{"num_hidden_layers": 11, "hidden_size": 320, "num_attention_heads": 4, "num_key_value_heads": 4, "head_dim": 64, "intermediate_size": 1280, "vocab_size": 8192, "hidden_act": "tanh_gelu", "norm": "layernorm", "norm_place": "pre", "norm_eps": 1e-05, "positions": "learned", "qk_norm": true, "attn_scale": 0.125, "bias": "all", "tie_word_embeddings": true, "parallel_block": false, "init": "normal", "init_std_qkv": 0.0272, "init_std_o": 0.0, "init_std_up": 0.0272, "init_std_down": 0.0, "optimizer": "adamw", "learning_rate": 0.00103, "lr_mult_qkv": 0.7, "beta1": 0.95, "beta2": 0.98, "lr_head": 0.00712, "max_grad_norm": 1.0, "warmup_steps": 235, "schedule": "cos", "final_lr_fraction": 0.0, "batch_tokens": 32768, "max_seq_len": 512, "doc_mask": true, "z_loss": 0.0001, "train_tokens": 285400000, "max_steps": 8710, "dataset": "wikipedia_en"}
MLP neurons of a small language model. Each row is named by its layer, matrix (up: input weights) and neuron, and shows model dimensions 48-303. Each number is 128 + 32 x the weight over its row's rms, rounded and kept within 0 to 255. Numbers have three digits each.
Before each neuron's rows, "fires after" lists the tokens most often just before its 100 highest values on Wikipedia text that the model never trained on.

fires after: ".", ")"
L7.up258:172123134097127078133132149121090123121150159143122128103092134152206126140060202199134151140179113186168113153087105050093103095106081112073126108157199146153128182094098199101117154087150109148137169190141105122111084123123069081112132192137058073156133110142153178155088122128140136146136135145143159142114129175106125190170094118118075127060121107122126119078097118140138123096111151116125132151132109131146098169165130183165133161138057117140156144161111190115086116135146108146081088144182124167138077123090146136124087115177111096146044113090121197101146101109134153118101140140126168139130161116091097129108174129138121125106154136085133143129134112152119182139114157067133105106147173131067116104155172070109087163041139124169156133096115130131124102141141074

fires after: ".", "\n", "|", "\"", "'"
L7.up1240:171098083122146168076126158148131122075109131116163109122122152095167147151104080122079155211112156160073084120093152142130166075175120117154086080171130138136134117136146137079146102146164074176137154191139137158147148115156134078148102097119162182132150082119138103120089125126184130136113203160097167176173112190119094137133148103118124146081104145142155118124093117154128077091144163108117167066088173065147148119095113089134090152146078104167088120123113127113057108106096133200113159069113076142155115098136140160119160052120114132124114151152154167118186157123102135142127079117141081125117133101131164116175107160158106101163148077142179124131177170168077162092189121086066184113141106096136085170200143107197106134139088130104143136130149130102100091167119116

fires after: ":", " United", "una"
L7.up340:189130136141140081112154148119120142176072193149188135116091125137121131142105108090124097158106120081150080081142096113131169110138136097104080114093137122162196135159139115154079084109142146102127100147101168139100086103095037123121124170132138175208129152108156088119153171088128075148128092191094139043155096127109135166075104151148126113179196131086099142080143148190079121157152126092064128117202102104075125108101088089094105097113132116097072096113101111186111142128117147149119130117222090159109097053162212133102133133126161034107121124138127148096153115120104170160086129170147102152119141137154172177117126197179155156156117129171075137120166144117110184110080072125114218109127128129129081151118120168071084146044099123118121146129131096144111145172170086

fires after: " the", " |", "|", "-", "The", " "
L7.up925:161082097087092123125176150182086097157166095127145134135140194171143131119132112128039101142132143175102077159157151105125145113065098157141069117099126108143133119120152099107127126154162105120100116194143140147186153189152143131123084147146149115129106112115072146204097112055101134158117152153122103146146109114103112200117097122100074108121143129200152144120129094123096093071183110130133106131122169105143073121142129111162095161134096178088120181118109139133141176122165148138135131109096116148140127090159187159076108147114131124172151077147117147113109126096128071104047119117165200109165193145184161186021122141128102145114141113099088167200111099126074140089170150122109183103071116116168185168123086104139089151101093150103137127121066154140105103155100121

fires after: " |", " ±", "|", " Digital", "."
L2.up56:178100102121082143127136136139141069081147162104122116084147127146165125129123102135087129138176155149103118107078117146154167125137117095172093128131108112134170118201146107079099107118082113209125106163065132103159130130142128145169154116144137120101188123128122085095148109072172130038134155179037129110193118116095171125106134184165171126120097138121126117150116135161173108132158111172090110036112090130144120157144066098087176114129144114122139095113120160124108112075142102157162096135156074159140114119153123101093114096073150110060134181150128125126146098101143132086144162140123071109137128140105183137120115116134102165182109069143089105114124130133036212147159088107100116120132064199110190159145155151106069104125113116150129167166157097151102111060172117

fires after: " the", " The", "The"
L7.up62:120152176095078098134091138190135137135092142091125139139144154155183159123126115164095129078122102122122120175178169125158153164119099145142114107141150124102168131129148098122117091140095127136093163144124058113172153103171132170141141133194103102190137184181165179101105165134165144094060128144129088114165096124137146126131099157175088125100175082200114150116128102112146056083126109120182143113173092077091074209115135082116091126106134103138076118133149104137107119105152094152076120171056139114106187051123168136138128158105179029129130137198148147097135107151092129140078053137129132145118113181161119131083075134058134149138198070089102142143124084096151130076107111149116133103134060162136164190138121141127156126162119107116214176147110116177117114106101114

fires after: "\n", "  ", ")", "\n\n", "="
L7.up510:129126155063122144054108152130064110105092095109081211152182130186110160109129127201125157110093169139183102129131132038109132108184129173103097120094146144117156081111140120175166172097147074082096108133149149091120131139131166089151123168145120093112126142134129139095165128198119177194144124117116138122153078116144128165116169061098121115132194099150105119140163160135129130125066166141132119134129059064147105128118126122102102113164134128056113117170170093138157091165153121182135123159120111106145119176097170111161128145107111073105096135153065112134136075132109133118112098135136116149123155139167177209082121125102148162152108139092138114185094092168129135072085088160092088144067122129071190127138112105135133155079116052085210083153060115150092177124098122

fires after: ".", "-", "–", " (", ",", " di"
L7.up45:127138137089126164106098156158125129128170169069125184127180114146090129121097154172095142193118120196140154146075154068102126112201128081113125129138124123159125108119148221144054183075126115107132081154165155092104165103093142146140129118118086091169121124079127141110105107160133122122149074136107150178222151131158152177162108113089099091099147158123115162152110157117125059087155076097095147149130138082110113148123093103133119229186171122105098116149090128127096116178063131114149162148093094090127088180126160111171154135098159154111151122125126132075153096144128108123139160104087174160135060117140168212172098145126111082144126163155165158163156143136112184079103098132166108070141130099047152142139125106139125124137144127078160153148084126125129142148126181

fires after: " the", " of", " at", " San"
L7.up0:088112125111128145172126156224155088143130116118113122096143157168171121121141113136103135107155143101076170180130020185102116146127114125086104118123166163137104176162164139177165110197114104139093134166178111151173137170187174112133067140113170095176108164144119146128117088170135154108128092171073041133091108128082113075196119165122079068079067093160141105111086099106084140184124076155096130097170118157117119226152135117151107175085151134138139063091084114156133152078165082129165120143109086103124124083121131181098134193115145134046145183125091147154104093115130087060133142130159142095153099143182157139130110138121121141111128105143130132158121114132144064077120127114165106135106131084181165121129178158151149094131139185136186097133148146094177104143137126

fires after: "\n", " m", " 2", "2", " 0"
L3.up435:160105136157115111123100154110104104160093151139159070114154144120165074133094122097097101061139052106067127131147126136129134127110085112161160096049107119149152071141178148097173058111108152153082119169111136121137120126148143134156131204126096101170139088137117122176139166137155114081126176150118139086129076153151187179134147140147193142147163111080130099082155140069111085174105096140158131105105168115157094131161175068165103083154117135109153177119124149096158158091054153153140134117113157102104146170135162140177140111134151128090185184160166149178115110103152128078198094150129151122099141080144159116170178097141097116162177129075161090100138109178090120155118097188076117132170108164130167068114128213151125129062185169094148135110116116142112107119157082

fires after: ".", "  ", " ."
L7.up590:137040180118161105063157173132121092108121166071142184119162145174110140159125207144190112156150123172124102092107127072121119063122089114121074111175135119131146140131116085094100134117167150124130091154110126088123101132138154144085135164122101141089172123114129099116112138181132116155099121128121080189124120126126167126177078198146148129183106105135066098102116127118129116126153160046111119172114068045132123137100080154099069131137186074100112136144112126166087086199139093166134116145099094143120158144156113133184179122105133104169029162139177130120140047129138113134162170150093163096140120083146141146121155151107117081132136099113103164127109113144125249109105108131105115117100135132073122138135126126169090125106127112092170148180104122103102115151138118

fires after: "  ", "6", ")"
L7.up968:169154058080152147084135157120097169100133120132124092120138116185126109127125141130159143105067142109144111110117162116110136130119118085118112191099088143169149093149178177107126147120147147141083120060130134088139186166104110139182156172146104150155133133101128095099133141087159138094183086139175136150084131187144099071159126151177181164096150162153123030079165090092142135155055134087122121142077050131121158230129076148120094113168135069071144068108091129186068106200166120169153142124125138109134104133085176135135128128069084155119107179206159158129158092111143145167096155179061147122175171106112075143113144148112153100180109160138118110131146108164134181106168076178141114141117123056112058117108137119097144144102106122086172131115142106175099115177150160

fires after: ".", ")", " it", "\"", " and", "on"
L7.up1029:112142116116070126073133089161113135048134135105125135121082171129116110052086113173134134132140104121130082122102173100167122114103116168114168153136128155083128105088158178123149186125132157174130136061146129148108101123178097114182111137105150173140139125108115165125107138088134129127132134158135090172189160142101156171131081140127088127104122118174170128056097084153159062116159135091134133114116137056184114100197144159162209212103132099173161149154110128131146112181060114150160177114145175131123080182086122125123168082162129112144115111113126092159203107170115161093085186095081111110159104064131107080183170152130117091164131187120100088144130129105138104097133063102141138095128109123109082111139124066122110110170120125146181101143172115153120112156145130

fires after: ".", "\""
L7.up140:152161097074088166081153171117113165157123123095133150147092171093149165117083177092165142127186153151113079099134129154143105106162076182189071166107117173137099122101129131123102154083111145137174135096124146140123142088089149100099139120128098186104165155154156075109135140136174160139048160128096145114212167134157123142133066195083129126115120084112082171091116087124107097131126105119112153120121105093183144116062113105193148099096162125104152128125119173119052064129127112122086129068118099122115123062085128151126215129108120117140073140135194137102150115166087123144197144073108156084163146087127196133124104139155145130106115156117114190141113138173096145125138127101126171130074128142105167096184106165162103137141101109095177117195134131123115054165116023

fires after: " \"", "On", "\n\n", ".", "=", "\\"
L7.up872:114189161101119095089144154121140106082094141136125155075157162157091167132163168149086173140169169134148117170153134131158134125123174112169144124163170086076190103131177064069113095136164111152131156145149137107133169167159115124130077070147148130095121128141161128109069070142158130121172144131133110151183133147054209098124101098043085171150075148081135154143105145115108112116141131126126136090151153080165100097135062134123124188149085126114148185113118133131148083141057124139206102089137096160161142100112101136134197115130156096116077130161115030144125040138106089161150100063118106114146136141104109145095181097136103170155143133131120156142168113126105077134119125124124157107118080158158104145141120135135174079112165121108137124171095123121126085126194126

fires after: " 4", " 2", " 1", " 3"
L7.up1231:095107099123066146140124182116099102103127155125126100150155107148128078193104176126120144089133121146166142225153097070086160150147103148162183168092074150155134160202130049185112089138126060159092167046101110087177152134140123150124116136047056138142187131140101209139145125121132152157122141118106145121159141109145120141083133153132117122152097136141152079111056211106113201173124053147149112117166129093123156110113144135104191126138113102102107113099125175128128060124064117124091120114114131104094142109104102119166132098113165174130131101104117079168149101121075134123153081152131091089139135143167111182136126155129093151142144172075140151126127075149097140119161078156132081090147103164175116088124135186135138122114145129111146172157168193149138081090134069

fires after: ",", " in", " United", " of"
L4.up1232:131159170120088125112167068198111082136173133098146159051132102113105093113081159127122170112098113116126117144100090119106105167138107157100146132063120148115139099183173146175098089147098129147109172163115120093148149130152152142195117153166130112181107138139207193087125115184151128123131128126157185157115085161145121130099124121143109078070160113109150129068130141104150091126106104130131120119135121104067154119150082138151156135109092127092092105115144151177113049071115102145113103126105139097104071144074149141132147085132154175107094176149119134096102103138126139066064053119108088129113145120194142151112160148184071140135096167087131104149133056104125137111048094133104105119153082115100171162124133178146065117072155153153153159174116153100127176139117058

fires after: " the", "|", " |", "-", " •", " to"
L7.up261:181077105193112104160123113162141132106139109107161137116166158206133115056111089089108081144071126153128123151102134099125165149192176184117119146117096073123176128108087116165139148144113122124091088113129134114140114123111150189176153119155065125130101128133126151143075127115141174113115106136124122114087133104127159164068088119113120115138101075188149136149113153113102090101175145186116106110098164133135106130084135157100131122155095086072126142105126129127094118069105134165173116189135148128107090128217160082140122134050086091170076142161149083123107092099152136169066079049135181165126085123078134175080184133159153082172160092143175178126172117177141085090115115135079129096134175179159083138169134100142120122058132154089095127114100144094162114084108152

fires after: " the", " The"
L7.up351:177082165145101178071131135203154170146142138119121114165091096155116134106089134156064096108101117192051126190089131109150135136129126181133107094105125154126121211072158105147185148151110162084126065164175111155180147085132153080138130157139140077126128170182119129118100132153157170144111043187094102131134098054190163151108053148100124141161147054088105132090088169119099128116081136155105136113163155061137102141188144087150126112102160115125103132140147225115148154118095059136138116089111189124109108137129143131110066118080132128137116185149096102149087131143129087125143133100127102119166143113173173145081111131149126132195100170104090161130098148149150075079143124140094139162116026166126187094151100149186160118147132160095154154159155126093162062156077079

fires after: ",", " United", " in", " of"
L7.up196:128183142190126148157118099138114075146087184091082090126141105107150189096122170151155136222059122071162172124093107120139161179193170143130122178082142097156242152146138121146124112057126101131129092144131164131166137077081127160227099154176083079154138131134195149142188081137131162175160115181124143125121083132150140102090110115125124077116117119141104165119099146176139107109090112181084066125169135115165104144152044173123133112114077108092134167130105131167113076124106137171077137165144114092116111099116131104145165104106152122076107127169076092126126136189114192101111100103112071114133117144147143182114166143131138123110177150136137095100099119131142079089106159131132144115207121095073163128076118172120109087120136070140092132170136073133089176108124140

fires after: "-", " |", " al", " de", " Al", "a"
L7.up655:128145168125128109154149110102113093108090135158215108112085194125115124126200082139099138116119168139154129091124071096135171155184148101127111124083106116121171071117131138098114139136132139104121105152146172074161134097126126164098161126108142114149140128113118133091157120103142137175169130086081114167124073217142111097092163134116101120179115172148172135162146102101111123118133078137120199114154097147120124041127157076103111096201176097157135134092138106134143092093083170143157068119169142116096129081155081133140123166115117191157140074137104095112131090039163149093186089065093065124154107108121149131145142100106103107161129125059166122129110186048097088132122069185063109118108130130098128154055135159104100128147124144052132132102140178149105155160098158

fires after: " |", "s"
L3.up1260:219167137083157132099104128107166109105109117114125110151162109147165156130070142119114152084159204132081094139135131138153097073163145126174069156148179077133102114130161154022093074059089155108149143086137099135151166133129143144148135118107069145109113124125153124096125106117130150134141131192154149120130129193116170134104116127159111131147085139169152142088095110135091119153141137147136154106083099026117079107101096067101087131149147089134146130184148143184126122082129155201116095147124118138129104161101114163127155055145098072122111178143158080140169117155074084147127116089098159141120124164127139149112088154113151189109125169139141167097126144119121108140167044173165154148152108153096071106195136101192119140151170112109143201176099156191128108145150090

fires after: "\n", "  ", "-", ")"
L4.up830:171138116089080116097098188119121094128080100125085115107097125227122134133127151141124139105148139102153131107117108080128127070125110161122094140092087134127181107137122125133104122100136142141131152127105152000148166140169165170150126195117083140165166157101187140130119143155173155130159174116091130126124117101127139134077118134111147139135086149130115130145029163100145108156157172100087140102102078111141155147144089110180132168132101137097149100143132111172125088141121131170160114115105117152066099102104115119126178122096167046153021137154155116138145125137132093100105110104107151110166168097119161150141186163076092139201109141070124183126156131139102175126121050210140108113142114074072111140107133154141093143083152131105161136111100110167118157186125146

fires after: " the", " |", "|", " Quarter", " in"
L7.up85:166144144162126180098109133217101038099162159096134123094121118117107153142104081149098110175135187145172058096081069092116151160168192161122117121131159163163182135137143081146127137094143103160142129191158075109142107143137129122152112109156116116104145163134155228107090136149110196130085110143140053127121105111124129086117098102083106115124118159113178096100097158184113152117129152191088097144108144079151121147110131112139146158132080152136147130034104097114183107092112098200193167126117161134104117111180135099102108147103106122077093132154125094118126166102135095093166072099088099168105178068153158131072186097128156126179157115158217139104133136100141066098086124118063110153151137147121080122124142107158119112134109181123095137137156118099096104105171113

fires after: "  ", " |", " 4"
L7.up465:189152116149097094145171135139090060132093096075134136067158124159098123167194179110142132128095153184088080121102171164146096093106093145175150105123100149166133105097134126066108147149137104158070135102121079079128119172119149131176142185108075176175182132131160114105107123095149131160154146115098134088119136159095132161115100164178201108121082091137129070161113145065114145101120115129129182152080091076159129189143118150145121113122168160178119108082147134140055133146178111129164120147107128129115136118182127116122115097139090130107064124155145077107124068105141081138103173149127147102194172040104132115118162108096203160176104151132119108122168146190124179132164132194091165139114137054111102148130116084124111097140128139100103131133199087137096120141120123

fires after: " the", "The", " The", "H"
L7.up205:191160101181121088093130130150134117146124143141081112102154139132183142141081141179105084141189150176155105198069136131097122152135116199137107080137143146114093157215138194142142096138147100140150131163181099132143113083133173150116130079146120129169115117145126183170137061139083144132071108191089109164129102101132133181120104164148106101110120100148116146129091122167067137139120129130113125167170089147145113132068135105123198144104117127079037118124117107122087171090154136135164160080104088122089103064108143237163116071109128062105126114111097099139169140138134072067083142131116149132115203154139140202131103150144150140136136138128115196084136066150128120129085150113129138068085115178176187114104146173124119140113164147101128168175089104088096118114054089

fires after: "-", "|", " \""
L7.up435:171091096097075154120152174130055115108115137157068113121175169178121117112104108173076110132118092097097102128141104138116113083178103133151117072140098169110094053126130178129083181105146109137109145144134145104144191124204067153133121128185112146133157114132104162114011128088130142097125159168133114159195151120162110153072066104111137160141047109118152092160154119101063048089150159119149115146182096157133121072164135141168133218156109131135127115098115086166147155097075135135104167097125126135112169171147153118088102121100147119109104110147143131109184138082165104123103186195108168088129114126090098157092130110123166130159174147123130117148149141121053143107105127124123131124094132077132135156174184119126154126108091167110125146165117081105105115142093149

fires after: " |", "|", ";"
L2.up245:155200103136118083144177149158067126169113139055146073057166150143157171138091071140164101144178151142092065103137151135116159126143117130121124119075135114169120113152140116112084116128172107181153110138097100120146161108152119145165141101115141166120108144122152125022146146082117168150130226146103167125137086159137188127110124137139163133109124142112147143156119177157160103131090146171086131074104096105122097121121045104128160123100127136139123103101121138148055137111110097174133108152138075147137076102084093097129096122130101143175083150149107136189157112133078097124128133113147087126193159105114169136178127098080075085118112147130182163135136096123095133125141061127107105120116075191071186096102103163071139117144160109100114195187123135144099156137096118

fires after: "-", "\n ", "=", ";"
L7.up194:145190122169069160131170141207112035143137151060084112116166071206159166127128088143059108144171154102032108140167082114109137105161126099110147145134114117169129132109099141127114118085127097193104136163172157134139124152185139162168141139151104120129100120165130155154112108119110187109129167176177134153171108114144109168140161146107171113125126117155151093149120079077130079152164135140126161146111127060163065119181129159133080159133148085113151159107157161129101068108106089184157124143117053155094155147098142170177107133125078103065113191140110089111134174153162050092156112096134137165153159151139088102054103103095156079139206156111131128120133131148060102095087114153075108121097121116100125109143115096191108086080158085121128155158121128161105115149095123

fires after: "-", "|", " (", ".", " .", "De"
L2.up1116:123119056099114112128150228139131133153133129176137128085129116115163125113077081170129094134171088174059124101149142155083159117092138163157147133074126081201122133121132100078104127089153097128147062185107162167093160139119143129137083158145157085145123156073125103149082110121164102120147167147104058135163103113075158132152207176115151148092122114122117139109096168147189170131152213085094097166108124110116145153129131154162104096136145082143109102135152216061093115148140088114132066124113121176114170107104140088149151096102091115097067184149108080180107108105129066135120175156120134149130155154097147156149117124153105150202146122136113131133130129131103170154156073161099099095127130171100115132113140130115146097166138132124102191190121131191097130102193121

fires after: " |", ",", "s", " medalist", " Japanese", " de"
L3.up655:139152169133139118139109143174142070135101085137162170116108115127131109111136106138113110113123177108133102215104120090065133146144153141122130102112170085139167203103154134189178120108129080104102124170113103155159143119121155116116102165181148093122114110164091146122140189155154163106127167085113084101163107116114151196052130147113094091128138161176158090104146128180143083137119166174141098082140121126115115114093097105118178129121138077148159159117187178062104127040120118127149092194155117078108092166142095174202101145196171121102136131131059107172136078099092053079178101071093127130131175130128131144105140133110145122153085174110094129171171083166131147173051094111087065109123149161129168112098089142104088081140124102128124117142153152169123115176087105

fires after: "'", " No", " |", " Not"
L3.up638:131166160101119050023193161169123124095122106161146137101151198111157066151154189149117128138104137126054101171125167113131121092181111168093100128140130127082160136136181182106142125172118073153126133107111119136152124131119173073114019095099140178115154138108105133136099119100150158166094127127069061114212118091150170146106113172106146141156154117068152120113135134118107162148116149114128101144125120113183164126137127122115150189169143121150100137134133140071131121086109134177111124085136115140098122144140137144101167143049156090123102116143143102126099124076090163071141085120091120147121148164177169194100117141168091152164106137144149144166163154101074116184120112062081115060130099116087177142147133158131166085113148124140129124116079155125108111136133091

fires after: " 2", " 4", " 1", "|"
L7.up578:139108094125092122131173129089132112140159155162130091085133132151129094112122175102130103191138094075160122203165170154122164153187068142190114147141114131112169114146156108115108119114145118190099136128121124094121129160118142137112109140115098140115136149136173127053100182116160086161153192103154117126110084134164204100126130114159149082139125149069134111126137141129122129139147080115130108087126111059141089131129154139132093133148116160125206113112128178086104095074053116127214118136133089120146115092138135201090086110132156146045132151188110127110173069146100089067149105138099190081126149088151173133117066126103068161103144147105156137115209140188072165116147168167103136102123149189178149149116093152144125128132190090146159152164169122170113155093104136

fires after: " the", " was", " is", " a", " an"
L7.up30:127177177118099154081149147111128135146153099078163066146126127087181122124167085129136150136143164152106113138137118176090135124126138147162046138128174131171138166083183116110130162135113121151147142165129135139175124139069163118134105147128180109187100175191168152120100097192149181163063130147119175073183126107171117130099131133097128143131154113065127144046132097148135157090059137153132078076135132061129094136130135086102125116148124102106101121126174122156081094086130132156123073122075085148157090107102128111162104125172121129162150169195175085208102109098132108092134082177088105106116124193105142121092153127120125108168129131112089202154154138143117122056134133155162063106087152174129142109103151170124147101176099171070115165099139174186098104150220061

fires after: " |", "|"
L7.up534:119104132113099181050090090112113097142131164123148127093108133161127177117175138088140123124136130127095041130130144115104164078178096099180083120092126165140154111075108117104135146108118060114120168080118098127171172199150122110176125170128094068159144145117139117175113142140117168150185108093158144149153123183148149109048107154167141129139076148154212110112129121164115095108174169159094137084083096115123110090090091127130082118179169156164175130132108156112132096165071082228114140117173121124141112175091099141116117102105133094162121139169134106103190074178107134166108103123117151132126079128100140148132134150134130125152120106060171137127154136101096138126173103166152158175096128124126107088215116158126143134099056140108106174145080155149098107160185114

fires after: " 2", " 1", " 3", " 0", " 4", " 6"
L7.up430:108075110157064121106101151132141123181135188116110106161109134156149146194120138142137136109144131153076159144195144128133124105156095177178142172118082169115116135205103126098107143114149151122127149074109126118147114124159143169155139218118086186072133088151168147177166156078105142100116167152087128119133112078159146103098114178122159084148132145075166125100080116053053151098194121150113149052112112054079102108118141131173060132073146123192095122095091123134136138143141154151191112109076100194190162148105152133154122066115148130104166170169121091148149110158156143058089150155055182104135165127144120108033163132125156136147089106153093112137138086087104129078076117124132158139146096129113118141115110128158143157110192114116114187122161137167103086111127052

fires after: " \"", "\n\n", "=", "-", " ("
L2.up749:114156040101142161097145139135110121148073088129155141125147143131081104105137155158095188157114184087146121117094069120109132090145203165111171173128123106105174118140116145120102174126096132182158129145149139073091131190140161136130104126184181119143091109135113152132128161186138144115130129109086055175177104128115142115145127135107188125095093188159113153157088107133164092152215137173088119140105138127119122108129114115102161111134141079066112108125114103116102071125140121109129075133086158104125112109088095140134131185106115107073057178136141082154162177132074096166166098093145104081147154130114127119093132153069165153121131186138186137138066094183098137130098187162136109148121182107113084084166116080210098120103135155126194158170102127133107158141103100

fires after: "=", "s", ")", ":"
L7.up959:153106144118151125119082086140177104149131099140147148137158121127080123147065150102048116085148180152079069144143114091120151127109131201138149147129163083157156105123096141138134075175175121167157201071160139150163132098130022110125129178124164119083160115098135152132102145178181134170103070197088207137123106074100130144081094128110096103139176143075157174105101172133054123114142141236128133159142158114085106154104115111134140101131131128111142127095119158123097138209106101147096082119141065175116121094124099197101079119142140114171104150145100156164100124176166135162108100174161162126125143163142101108079151159111044148125128151115104135163149105139105112128129118065091144148082106101148087128117102157099056145065085126095094180165103118171182106150111080

fires after: " |", ";", "|"
L3.up83:085112118100170085108135178116144082134138151144101099122141166176097150112098063135115146142136186179107123104086150108107147156132167133157151101116173125149110089115098112089087120150100170136133118156169138143139160086095177172245100143116078087151112080059203110121064103109150140107115102183137106071113120108082143080161099128168142129126096155125150124121112077155160165140150157103139175090105112063134094152151098063128182123158150138136166103102168113115116107132100155113126120152166106157131111130069107115157206095123131136107085088132126147114142119140138056079103118119112143178137145120141134127101159136115129113212180160118115126106128108138106136160126104193140167167072155135147135127127155125121131115101162127072114153195124123125116022201170072

fires after: " (", "\n", "\n\n", "-", " in"
L7.up101:104140124099098133050137115152114079139094122135145108132165133151157093120111132117120204152110160136106135105072146151092115091089159153157125178149152123116104108140113135076083061091090039117129134135146171120115129122142166184151139110192187064131134094128130085105143116155109130162147191152099109176148093151075162127108157186084146048136083141117130102180109139118105142060108183160057093141169085121098047127113145078205186189154129109116116126122176100109128111078123090117118117119131108118145136139113093081089154123103160127172107141094132061157115119108125142127051123090122120014158155088178191169152109141153117110116181104122138168114141099195112134159103177127165175116182148161165148154165097145114109134116080137101124181144101152119092135118149117

fires after: ".", " |", ")", "'"
L2.up356:171170065100137114050138111109085097141118119097143176120193184114119153080098154149142161087174171122102053121145140103152089106103089192194106174122174100090174127174114109150161145111119133143134129094099151126156092154139157078139129132095161126133088156102147103120128192131147146174115140137118130132155113109079173146119125145117135135066125131113113118113141124111173118131144197108129076153102071082126113138110067105173106137133151096124195089123101125149091099220157117134117120135104134103102114125093146175142132191109182123169126109154083133122183107100137097176113105115010187159173125169146131127088160149077099172186181147120153103121091132170127175110135083147161115145089090122089169086147137133152103163100105095100193098115114155240140133175095099

fires after: "  ", " |", ".", " .", " W"
L7.up544:189170103149173123102122166149150056137113161145143062051115109174120167130177120150126120155111139111181121120135140155162109117104121087155142110085098175118134100111124117081084194102165123139076115127138129035172143159094106141118133084111121132174161133173187091116126111117131117179143132142089088118094105158096138104139112114134170101158122132087111114108084111071126137148169087121142127136137094107153173152135126109180020135089092136128155114125056164122123098155142138169148110115128151111136159102129161130123153121141102090129089084133160090135108101076193112148112148157103153197154183111131156102132149113132178116169093138090134131099132176192134138129110120199075134163108049104068060151158096128130111143125110170109131195119122060170125111113095102

fires after: " |", "|"
L7.up618:143142121104142146086108142085100112096128163129107091107119107145149147164145175114130075130116147127157062105148144113093140072190113159157123174106113134122159093112113073082125127075156154130154137121131128082127208161096071142201142125074112168185153153119154167089119122145136118130181147101123199156145110152140159150156097145159116136151069128061123047099129116128117148130089147114133093108078096062133171117146091126076086122082149105178201140165126135170093108176086094155090124188151138164136130153078140151127102131157164103130185141172143079140138110134156163111146161168113079092186155110075125127052144134154134195166080154116139111200118129117116188117160101133133097161131144132131124076175101118080105160108142136123151156166134109222063139113166156

fires after: " the", " in"
L7.up372:131135126178152189091092094159115153127115109119106120108121149193161108136139152151094167074086140100122079155148086140130219136174170149191126206108110118149167116149172106177149100170111093103130128098137119091164151098144114173170111118165158097128123120072157114168161139070139162157129084171091113077131098152139140111141137145101156109131110104110093165081143162166119125152125062160186130057135132123125125106131197107126060129127089138150066106100059091146143140123118139160111113181163133138107139184156124165153123116089148131078110141155159124143086138076155075115093058086097117139105142154154191151035210166131139166131149104138195105130124048131141079153167152133109152165105137094146185104117166174131093116126128155173099181107148126143160176102126079

fires after: "\n", "-", "  "
L4.up672:205098110036118125073112202179086166109109131079116137108137164138134094161146126175105146139111129175137133098106155064096146101138093149116130140106132143100108112134142130117089123114110087145115148100118163133137130072153212132134110192147121143187185085146145095114071131187152184111156129107112108110149095112081120106114117145089110108103113122168161132125079143122097101115134141086092088113038073118117123101169123139191146180176150093105110096102136112148080146166116143165133141105074136108077074088116171130130151121075165133145081090149155137106141123110092087147081122112087129176134121081163128146088131179118151051206149088117101180103184118159083167137097077145171129122096144081111220154119138142123138171081126167101150125141108140169127131164112114

fires after: ".", ":", " acc", " disc", " re"
L7.up409:147170101117126146058164144112107095148126145151152093056155087111143067122098158155136160173168137151112084174132200130140131119140128136184106169153132146121119121152130133089053118082073118119120094118087089108096178126163094127116154113130128105174143116085172134122106087079139037207148137111158114139149126205123126179046070101141131072149156147095110110155069173108086125090098155115128162143112137087109127130148092137070073145157130141059105092140090128165105112123113130153106142063157144134164073139156168155125199055157174143101112146168187142087110152131117104153091153135124089144102175082108208224144131133113129186173130125147126108147145161164093158146144138101150088119155130131107096148158166109192132148119070073072145159155142098119136157152126155

fires after: "=", " =", ")"
L7.up982:132103102123140112034175113134121135140114174080097157161080111135152073131122164130159113148124093146191119118113185044110112152158148141073079180093175107120166106131157092108088091047111165145111149150081133098055158101104099165134132126123171147129134144048126108110148081116077123171141132162130183130104097142134108141164118119109159140117120144143101101120097116114170161127099135094123147175121139164153163200150134152149163168073121068121074094101106144116103103165142187150157127170086112125143126142095204170163127076091133109122162181173232166115149092156171142112076141166135120085133143063138170164156098169155092120123112137110102132191106115142125185161177029131144129134131061146098069080127141162089066146090156115111151109149145163122097080153127158